{
  "n_layer": 8,
  "d_model": 192,
  "n_head": 3,
  "n_kv_head": 3,
  "head_dim": 64,
  "d_mlp": 768,
  "vocab_size": 2048,
  "activation": "gelu",
  "norm": "layernorm",
  "norm_place": "pre",
  "norm_eps": 1e-06,
  "positions": "learned",
  "qk_norm": false,
  "attn_scale": 0.125,
  "bias": "none",
  "tie_embeddings": true,
  "parallel_block": false,
  "init": "normal",
  "init_std_qkv": 0.0245,
  "init_std_o": 0.0245,
  "init_std_up": 0.0245,
  "init_std_down": 0.0245,
  "optimizer": "muon_variant",
  "lr": 0.0076,
  "lr_mult_down": 1.5,
  "beta1": 0.93,
  "lr_head": 0.00375,
  "grad_clip": 0.5,
  "warmup_steps": 200,
  "schedule": "wsd",
  "decay_fraction": 0.611,
  "decay_shape": "square",
  "final_lr_fraction": 0.05,
  "batch_tokens": [16384, 32768],
  "seq_len": 1024,
  "doc_mask": true,
  "train_tokens": 260700000,
  "steps": 11298,
  "dataset": "wikipedia_en"
}
MLP neurons of a small language model. Each row is named by its layer, matrix (up: input weights) and neuron, and shows model dimensions 0-191. Each number is 500 + 50 x the weight over its row's rms, rounded and kept within 0 to 999. Numbers have three digits each.
After each neuron's rows, "fires on" lists the tokens most often at its 100 highest values on Wikipedia text that the model never trained on.

L4.up277:474493490486538529490505473493457461532517482493443580497487454436535427527422506484469509485506397441497468420409500526519441537488542588449507472465461527488468554555511514523420589519432516576538450560548481522490640537413515472483458485549525543511594556486534547548537605619462457628505426613460545457495463497371452550495402507516470525482548511522550482464579545546460485452605404520389593481498559467491483503485600513534558435462559518505543406408451505540441544485492538398458440502588469442539479526500521534417530501528497491420546476466532412494498488526503525515
fires on: "ed", "d", "les", "id", "ing", "et"

L4.up546:497588563474454480501509410486470485504452454474432493589468438548457463454493514508528514578398507411500404518534563530407465412483488453407463495578473505503560466535530435464505510462499487517433568509539472468513529577497519396520545590594457510458475553545502561550532478506565420442495441508605573531503495532490414549526465537431468488534528502498568513537537474515494358500527433543488481527573606529492474473464541448468506556448429381550543510478492450541532512552503529497525590548598525464481639518447422508427436482493442606447484543487412508571539512513603481514
fires on: " also", "ing", "ed", " He", "y"

L4.up213:471462537432522501541466541487520456585491601511477490515549441528505459511449491549476487489482426488485517639448374479515530527473459460377447479512535501559510376542630522545513537464514580443489479476476525514551510522542522496485504579527532492517512513362518469440419537528519442475528591665510523519491469541463488517528518499489484418455584498541441522536561513521492594426479444490460498481607580518504536442498496448508521495508456492588513488548472503439454520506494520434478426456504600484520583449471519501507449413510429413562473447641468521543390468415409541516
fires on: "e", "re", " 2", " ", " E"

L4.up690:466452516554444483376404485503376566502459433510489559470546496511441572560465535474435557505443445510484463497433564571503439356431480512567552500466492629509473491462436593527442456538444514523549504493545499536468458400523452574434526476483422501575487466489461546488492517484388441465491568593469538560547575469537503554514507476454435437573550531459477546468593529541565557526472517522507452507519468551553459526498573565511544507579568531545523537503582511499457452516583418434437434536462496467527634520500504547521526453550491419491496545466479480462587519462448428443
fires on: "en", "id", "ber", "ter", "£", "il"

L4.up389:500512511489437478537465527417477571614467525643437506446520421526539511535422415478507535501659478418502509524481506575586530433533509550438458519458580508553423428534547573379449453419469505533578447462474499491552458491482547443479497518494622459532536517534477506418416542503513447528523472558504480458460487544519553479506552501450562436552497496472481484453536583468490564449512464488583518476460362397431475560473571532471548473484533600592503488494468607559510472425507578472473480476505452519523434496571436527499471515546495506534561483550516486410518519508438424488
fires on: "li", "ur", "ist", "ti", "ic", "n"

L4.up464:505523580496556531579532539541478518457610497595551410543475510501417466466481364502461488498491525446527544477483585458509462540452483449543432517507460523607446526503479507505442548561423454528484573555380496523553538504562453456488544603457501446480560459536538418387532526478504349501534529437419486429475499485572554473576602454562444486507483493444460430589488455566544497486465523417511502561381464450469531506549489529453561538467498503462532492547388527555525508498490418508545515467537506472495531534566531397453529576492508536575607474447448509514417500528479523486
fires on: " which", " 1", " 19", "c", " each", " that"

L4.up296:474495528534526610601569445501496512521424598535480497600492582420454407512431450492490575494467411444384520523483518462574531526503602471429459468515505414534514474505510441555506527474538463531544523470494470516438472502514495395548425475594584491443490556470585531557487557530491480525462466524490492546500470517488473462487548587512445541486440451552508553534462625583566494534534428485436507417577578476454547471436499478368560486536432454555448574486490507477492448522514489447450416470582428491452459532486390507457511436518526508541580550478518538545470483609482457575
fires on: "b", "ar", "ir", " such", "rect", "d"

L4.up112:567507505543594394508431547528474453549551450569436505516538432610563502519576401514426575545473487453555498455430577541494522519494521565462508560456448509541476532485473558537507495506548449429480485458530398511468542445602514491543551524462491530522562444486527595534460465434471435449528571582479569547446568429482391435580425556428440485476504495453394521510563473514440492491511454434468415429505501495553410535460568473481526521445560560447575447556488562486502522497501597481572481492564563533494529499506522369505510511463482463436460541430413457420440495465478540535
fires on: "ed", "ent", "d", "n", "ly", "ran"

L4.up693:449491540412554493587477516573497470529472484527496467523493606593506463476549364556524529412484456510482487566504480426501440565503479495464400486567487542531542564434515525543443603525518496423511481498494460527515531435527351477625448530507433576506498438477412492450481593561552495579511450371475436504554466505415514410580481503551561464545558543627518486543489478600534509530521495526498495566517604506502502478493484464499389525505454517503421445491433487486502494479486481456435446521524597586409558486479536493448429532575468489524551534492522536436534487428527509512
fires on: " main", "c", " pre", "te", " 1"

L4.up337:487504613508451490514411532503488465492508469525504476356554496491502535533422491428448542399517523596456521555489607535600478628513573554539407520488491522479445432451591504471529480521408496425614514502556463598466506595429400592488550458437492547553430527519509549453522439434483470566472510512507484486485474565470522434515526446460513511474443409516506493496469612479618468508468514611512518455438465453486519485515508482508379459429533598558519491490484584524520412488477498517445471508446535547528590468551538489516515443443538465478478419555529490485539550534461500480
fires on: "n", "al", "ur", "s"

L4.up36:531519469511483535497457449447482519407416595500368559523395593508529569471501511456514530452594498522509468501581543499511490455464465524500483546545545552507406474501508499501575568342505526613454458600469485467541404431418472491630473464548437534578565511526413555566460511496540509434463528388553439580476525536504493494495495506477493517532521448471508504472458565501568465486445582507566473592480390516492505502512449479517524526459530497507555612480519528511535478485489453556480465535505427548514508478470452568329547476477559561417546447496497471520536511481481419472
fires on: "s", "ct", "ist", "el", "ive", "ical"

L4.up425:479572535475588539489525583472551547515437563508477475514571395471441531465355489398572461441503438555508524552558469608496542505559421489521523468572495499544525569443562513528569444443480521567418497461477468500551463602518529500517589500461460464475501468529535440466514550478523418531489444562431550438463418392472497584468544463472487555584513452476525512447476546447608477457500478557437481498537430533564501461489561528487528514500411576472587498545418535594412468406487514460498494517481457419555517482528549489475576481493571492520488476457376489553560429486434438511
fires on: " "

L4.up34:484526587565501484453563521518582496472475544478491438517594531549483470452468510520547440486605480540429548477493483508560472466425461517551381522565583513572482441382543391472563520516505545452527553543507434504442515565471389513424394494496503426481478481454451530436505512516476490519573543546561536416451458475461555418460495569528452462543507487482503466562561566565407476520574470507462586476528380568519518531488510505525563432558510552575533560495536558555527486441420523479401476544601462426473525421509471608470520518451407517494478447548577532491405522500452489497
fires on: "n", "l", "al", "b", "il", "or"

L4.up728:548471637521503565514538517442528537581491485397588442523556560550568465530406505577542511474482409486484527546478485459601492443352437482424464457582426447474433444454479515466649514501396536493500490534544461506497475554408538537513511494514414513453508515481507492535512488536564489471545476526445498552493473544452503514502490540387432518517529558486483516509478501512583371436499423488481571419506437467506491572504450508501524474422497522521497522560616536519444486467460452450475508453439473634528456503589568542518510534453459522599492558475460517541563406513495425515
fires on: " ", "il", "n", "al"

L4.up751:469502519508400502529380494541440475519421503514564554310529414531505478442549506483450571555461484463520529495469459516454381528500541449461456486512542534523501472471550580502504465534518443493527562558492672494606526472561418492571452590480546468582577465488496530482416578518421446536466592488415474469496540446438518467564413459488433481547547477504513509518517519545482568523446442423512463543474534497629552436451612545506465528522444539496468508497427514494494562513507497527430491530405614495539496543578523493504493469495472481510588585469514523460477488478468454498
fires on: "an", "en", "ad", "il"

L4.up222:460527409465519495491518409529562467535504472456435451526503464421528474460476514454534450470485526450570530476380507542541481496514509522455415514526458512503484496485440553464549482539384476526650560537545496542498482431480458561497525539457553484417577457550411505547527362460464457528452449470553535474537496501463502536548567449471604442576531597494541520460518466455478656581442556513523395380553510457464447449496460538460587522505565448453582485463494537492566473486552492567490479500462465470424479505512530535566511540535613441434410510482569516496575529522462481597
fires on: " season", "ies", "ment", "round", "ency", " debut"

L4.up378:524583521547538487394580519480492530434447508497497424534557475574457546427423416434513484514439514447539534476477492580496483519498477548387624520461442504434468539454478502434485386474469403519467548531450529503566540514503483530518454545533547524461563482549523480526645485512402474529510494436529449498396560474516571449383571432607559557531518439442462538523511583542572594552485476526488523444564554502595539492506526442523548495450474530495452489524554501515455510548479506419489446607558551464476463453561504446445506511533525404442566493440454479440583445526503563480
fires on: " in", "ed", "ing", " ", ":", "st"

L4.up591:511510524567443482580537565437524445518510447562508522503460491441457464535464516395540515588515487541394560440479496496488399496485568544515433502458496581526518568416497494531511507536553483602488512496462472571511521540473502408474415459403474511483565490470502407528480542572532569588533505565569530437578442505492495493441505464556517484491507490507459541431532617507564474436521518452422484485495530458364533492528454545511475475455571500509468555530532615516467536417513488468460457470447560509545371486531454489451505614485534501476540572470538451348607434552410445548
fires on: " be", "d", " is", " not", "in", "id"

L4.up598:484466542550422477463528523507492592429458459572533495451470491460517517493462551445471459466536597552582432482456465445544455459517514646446446480546554424462453606538490501574501522512503483533541495448563527463489596479437395484478509484540513549513529567491517402537529525487480499456531530467548479512439472468534462591484496532580518518427517490396496604477497374419487622432528417541512536444523519570474536487363468478495478486489403499454489458441498462576534449529552580498438556527486589472435507556552536435518488528550582517417455527600458511436554546480510590479
fires on: " he", " He", " Le", " His"

L4.up395:484580540410501451526552455477447519508537528464461538489545499485525412449463492447527514465557525642459575636494501489534465542544456574543515421563519507509504569450503473571504465465493621413609525595452464486562610452563493455444474530525520440447566412512528619617558502501463478521472547447548499465459491533486561485458434446571417441587488472464487490542465586520509485522544531481550570533511401474496414471461500490510515530501391517533530480512520535487478551567380546517570437527465465468402483476521413477513433453520525474502471478474447583514488408478556473467
fires on: " pa", " Mo", " Po", " mi", " Pa", "la"

L4.up143:549537571488489491486497501492514469526424457437509541399517465435405505470485428510434460402484615484512550509475464579530404544461496600406484510607490492476446448509507597501634529451591470471420530493528490518609517483494515544468490461474531442533542486533460525497608562517527534476495422510383558485466470535505518488581518506449533542506468571505419426469576499544511488551522397531599520470474593447498495517504537441500493476569549529496567589479540559469466540523519529500495522430519509509558546455466495401560475456476433496452418649449413475508464458467494435591
fires on: "e", "ly", "n", "t", " life", " sign"

L4.up685:532425453524496488492442473529552514613503500463416540466542560501523479435455555476574428563671500523420484557506430499553451544462505492479447478520442497588554557486579482514421533565474483371462499480459486438585482492442489506481658465492496528470511589470383525556447529484530456509465465590613541538560413539590492432454535510492395422406570554531441514425540542494549566485469520537549456459550557434530487531438480505468436506562553522482539513491530489514480490459467416455519444455551463467531510504470482459594547480461411479494523562492484496548473516574535542465
fires on: "y", "in", "sh", "w", "ur"

L4.up181:500489529492450531420452544535549504434515470395425495486526458462471556433370477513539473503521436460467358481562490472468516450579434447531588469495540492557610579586542520581457519551599509469539502611451457584516480469503489474477589483549430503478479521500503576556416535484490430576563479502415445511455414445487502452512469563490494475460456555571484445546510578418511501441455444503522484444579504517461487503448586484383554499435452437416540618498575480474524460527480541505590486445570511555559584528476484504600530478499508506551508526501545486451419484540534507519
fires on: "ce", "y", "i", "ter", "ur", "ent"

L4.up81:502542486517501585456412516444542513471502520519504491398384542489444530531500456505518559541508489508521513388472493482504574531510457539482480494516466527514443558510386336546404525525536535502496500571448518451400519513517595392509497445513501460547528349568528431536526558505494474524534506555507427494469583511504549552532528494496482513447509491551473503514448582470467512451531508430574488493510510504422462492486574505417580534510511516470544492490407474562592531521511525509408531577490496517474405594588512463571529548506426511445581528535447488642427468570486495354
fires on: " of", " a", "le", " about", "ar", " to"

L4.up234:467473487479514468620375569568563455546570495475489491482456445431553547506546425522492514443405489531507603513459472549521461486468547521476640468603492514459467492542507516570577443363489493514480540623582572518451409510551521571489452445496494478499461533542512393497468552570519561538543490523475495528481405635468478483534436525449450540482490471511431579471529464527497520506462448513534482512508406438510502506580471487474491496354477529559525539460522462436515527411516458548472539417432451453555550439493472555479486483457554631508483538475489556538456459504504553559
fires on: "n", "tra", "fe", "p", "te", "un"

L4.up483:478456575480502453564454444422460504531530546576533544442613638501469487530427563598498434542474426469485478552431504530525453369478467554488497506521434552579478518474502504454490534485459556472476502488448532474552468532518530429552397585477485435512575487532525496546494493551501526462437552606478523512552523511486599479407442429537593542384464472414550481582594517497481466449600481462503561476517500444487478455503476562499497478473482385570488465464449604555517526415438450549485469571508535468555543582412510526508441541527440583456514485551502582521537451482452466461
fires on: "et", "il", "e", "ri", "ive"

L4.up56:506593535454409565631489500547539494488585514438528356436523423507471534500437509530540537448551536427553491525461462478510477412441544511409451539507556494482430463476557531480504500523519468516493525561489478559505484476491489453461479500436510526526571456529598455455483501474489517480470501551512469580510563499543463525436505504470578404464561454553498499546457535517436421474485418539560488550601452586512421389465449524556536580466473511480431502510453398575572478583417539395539570500581466461529551472563442574605490554530534470408553503491380541470463520447541503512
fires on: " su", "y", "ly", " also", " pro"

L4.up320:515480514535522512493503417551460436582508442476464460555519515502486489504548512500511478528584440510575504464564483505479492533504495565434500514529540394424582482498498470573427552461446485573436507422628460468473421490550554566500479602447440473529544533523502401619479543500524531464572411553483545488540494526470487426444505540408473502462431453562495544579482520398589517486523561513490570469435326518515551504489516503549470528480427448517527541490590471473576525522485488490370514459510515556516566384493527494568447465530474505448583473494562544548365509549435486450
fires on: "–", "n", " to", "p", "1", "t"